Part of a small language model's weights: a variant of Muon for these matrices.
MLP neurons of a small language model. Each row is named by its layer, matrix (gate and up: input weights) and neuron, and shows model dimensions 112-207. Each number is 128 + 24 x the weight over its row's rms, rounded and kept within 0 to 255. Numbers have three digits each. A neuron's up and down rows have the sign that makes its largest values positive.
A block is one neuron, or neurons of one layer that tend to fire together. Before each block is what it responds to, as a language model described it from the Wikipedia text at the highest values.

Responds to: Battles and violent events
L2.gate1416:117102182122151095125121134115126117147113164140150121111116143111189125090080104094156140137116121173106135149157149119069097068103138147162121130139150060109125097123131076125153147135107093116112120134164127158118142144137146137136127107114098104172089169133123113146064138105110148090
L2.up1416:116125158139127139108144125133137112120105153086140094097143144116091104121125180126131146109117105153120117153136132124105123121119119136137122114166105115124153171091138101101149143103107143079138127156158169174143173116133100145101125110094130127116149104111126108151134091142116112124

Responds to: Roman numeral tokens
L2.gate1145:129116113135109102127131127155156108157108150140112130097146164124108154096110117155135114117159156130147104135104118130118125097126160107127135148120134144157131100137128151123161123119162156156140139172109171119174139107165130115100087078157114101120134152129127135116145097113166103125
L2.up1145:102134106114136119143143112145147126106109155140136123139146164113138133131101149128124109129122102161121128112128089164131127115138142129120141181149108128140138134176101123132123115149130144124092148118106140134119173141161150119164100108161131139112137100079114134101140167096203127141

Responds to: Pronouns and contractions in quotes
L3.gate30:114143125107156118141129107116120130118104090148161121162141133171140142081164134135118134125074131150168120099092120117137098085092116121115099123120122112130129117158129149139117070120136114123133060180125136137093135109176138088139138123143132133165121122110128171129129139122126156114
L3.up30:127154113124097100126137102131167156108117125123110176140149129156114136114137105170094075112114105156144087129150112148109150138084134119111133105119111158150117145193128142120175124107116095107168097168059152162152125133114130124169146125135112095113174093124125138171124130102145136111
L3.gate171:092100151121082129148168095124150131096168171103114136134160130126109120122145095074119149102140099123077197085111145118117091160164119134148125105098156115158171149149144083050122106127115106158160134137083149097146173100136149150193125123137141129139183112086106104131118140170153148112
L3.up171:115126155124146138146071059155132095110130102087093128113098102123142136103118151146099151159169123115115193126123142126093087135176137145174126176097115078132144144136141154120137169127117112116146136135116113121121143139122126151132091130160134109123163180125087118148093136156169132134
L3.gate459:136143138157125151096136184099165173154108081146136130108116153116101097152139118084090161128126128103124171115131143136100128148100123120130112136116100124138146112095110116100098128118152145170144103137138107139150123147096160133163156095175093125174153137096104119118087102100122125094
L3.up459:148123108126113080154096117100155095101111164154121141114142149125137104117109143104132137118158163129116117128107132136140116112164076138135149129110138174118110141116085154107113160145115112105129122127107163146148115146127101125145133159201122087105136110130143139131113123126081139114
L3.gate805:121139137127118121159125114135160149131137130162160152093164122100152141077181122088133155130149099112124156094132125138147142155089145165124127156129171104116163149154137119135147127105072114132165127138128096150134124151143087128098131093127089151154151096164153130172119108136135160135
L3.up805:127126119145174147128112154140158115110168087127194130105147133119123102078141161120087154146169145136112127093152138186102126115075089142134122158136118113125104143126104140153126161099094138117161112120116112170146109143167087096141132133086120142136155144148145148126129140118158156111

Responds to: Conflict and event nouns
L3.gate159:118105090133152107083130083133148117144146138114143130121117114105140134107122180112186149135169146124129089143130140105127119113106130098098134127133152158135124123132147082153125133139120094169139128103099138178114161140096132121113096143120109123082122148101114124115158169115091141109
L3.up159:143115121115137136105119116122160143135106090138140149089129131099130151177109149082145153158109135166122153136115050111122148098144089128127093131121148169136143086169121090124124147133135104122115123098124160151127128126103138109127138060127140129163138155124141137091100137149131128088
L3.gate552:148113133110132149134141092121102159106097141119117112064132148149092114090073166145165120104124119136118100112105118141158113099105147130130126082131113114123125077150111111149148106128145123129146111155082124147142107176144126122174150145137114116134134101163145126085098123124048127121
L3.up552:115089149134110151138118041129113089118109143097112082101130130131099121146128159130124154095146125145121097161140123130156104152147165128137090160139132063113157110129143086152123133136090129136164191132131105121116144142146104120138141117098139116099104136137096108119117120101109156128
L3.gate733:155165097119156136140067130109125161151112161114141096147159098127102168172102114138149147127138139128126114121145094093145113086127132093100151117142163087121108112134127197125156137137137108140135104125135104138143139100145140179169101149095167122096126153125167112099134141141143103099
L3.up733:130159113124122124138090126123120112151183132153133094117136091118133124106098100102140112154144129109114076138123104142145159115101155120115135119099079096122096116149132161116202167109117108127127117143099098167149115136105167146185112138088172123115140165081196139142122112138131160123
L3.gate1647:133101116143142132097185107106184131128108110095097123098103185113141140116152147119158158112128121161148151104143129153147170112104133113143162119103131120136133149114195108134117106115152129136080134128111131145137123106165138084089131124148120131132152111078141147147113123113129116134
L3.up1647:129124103138167136125141124156110110141108136095114142113108125086145094173139152143101145110120140181113116092118146128153138100129135142100117139111162116173065106114150093108105107111145128145103086107173078122120119129162144138086097130121122146108159127123149122131140135109155109138

Responds to: Abstract noun endings
L7.gate231:131149100173168108094107108122128088137135184128155128121094169118135142141100109115143137138180114109165124118163124115147124094159164113119109121109163120107124159145136152138140126127118098097151133097119115132131134106149126154137130141117125118147187118187128087135144125140105111084
L7.up231:125065140088135164084150128129154087114124196146152103117119124114108162107116168169101088121144128140176126099140127147098145115148139154125119141094084144130120126178139135151161101154111141113127188143104127130111185117137159142119179082141112120141131119162139097187108138129069117096
L7.gate260:131115132117141105093106150125114106126138155117121157110125132117116156093095142098189130157153064136133141111157123114131140125114102131127148157141097135163109115110138137116148121145136126114122135124144147173108160125115115138108141096115096095115118136153117140094109080124110101103
L7.up260:101111148126083137104122123156108112127152159142077135119101115133093127115111101122165077121128123102113111132164113099137122083140095093163083150142139163153171165120143153097136116118120135121140096134128125141113139149140156145155115118107133133116130142167123175106093114083088123110
L7.gate372:134101148166135132123139140090092135146093110097114147154114107111124168124114187120168104122108130150134108087165133080192111109135117123100119094087105097144107102143095106137154113120128107144181131129143131147132098128096129128133132091130104132112092123112115095109162099157131175117
L7.up372:142104136145129144098141100113086148159115115095140100109127131130127123129086164127174144163105112139169117111146128134177151113121090128159141132097147119104131144136124120099139158136066109081178108143156124140130120157130141128134119145122109123136125156174163099103161116127121170138
L7.gate1691:071085087101130111146150184108122094101121152140164142130120115146117175116088169128145085108113147108107138117137106105151150136111167128081083155144123096115121110113135129152105163097098127118100173176133160157115084118146141123115161093130143114140124164121138088136111097111131121090
L7.up1691:106134132134181142120129102172129126102108160152118162125169095128133151143092144132135164129142143130126199103107117129134183153103152135110125191155109145137150083127109084079138164114123090129124138138107118149098139153119114116123112110084124145120149100118163097142121130122103105111

Responds to: First word of quotations
L7.gate145:150139108132162138117126136092156149130097103099142126170167156147110095117113122143130135136181104142123099165135143097166126110137146100115131116081175153102159133142093129104110127152138109134103106169071136158148125102126121109113112113113094068124125120140159168159121095136113117153
L7.up145:178086111151111171126131121133102127141123144104141163123110107158096103079118153146131195147180126130125124147152125118136092123130128123118122154082130123134142096138093105178116116123159117113193179120092122125098135080146111134093112118116130118116152152131161153102088183167121151154
L7.gate311:143127095154136111097125098113121109132134089082148130130097103132152120165152118102122126132148115131122138112118134103134116124085071136164122149141103129110147106198108133134135126161177138150146154153088190157143111127150136117100134139077090143121139149133090128127072152096128178114
L7.up311:080091124225134155107134110091122121102117156134119157091111130164125099162138148157134161100118159130175093119140118114115179124134116133074097104100110143145100136120105124150139152126121138151123107175117183131110085100118122119073106146112115111141125113130108145148168078145139152131
L7.gate410:123116118109180143158149123148094131114119139149164149104148136165103117137165157100143160074127145133136134128133106147160139108137087134153109103130154172108127126174125135121109135128141132114137066136095155122143116132136103128112154131129139105130128116133077115168162132132171138130
L7.up410:120108098135141151157119150125150102153124143095121102165156105093112104109123120117115097131142170139126133118087137146086140124113107148118121141151142115111109110120151121066090123126140104101148099178169148114157112105131104111074065139098158082124152095094126157175138129109115120121
L7.gate1017:165077093145126143106111115091146143167105120126149120152121108152126154111118131102095067176167155154154118115113123123122116103149110136166110134147092134097124122149136134138115166116180123141133112148130177109141107208126136114186121077081144144149132156102140142097106151109105144132
L7.up1017:123107105128168152147070123158131095117126122138132160129140135143102112127134139119150095141108133118075125158098121104123104136125108118116174133109117142176102155125136097158100111131156088138176157151121171100171142142136128117165144131108136109141129141174130177116143119104116141156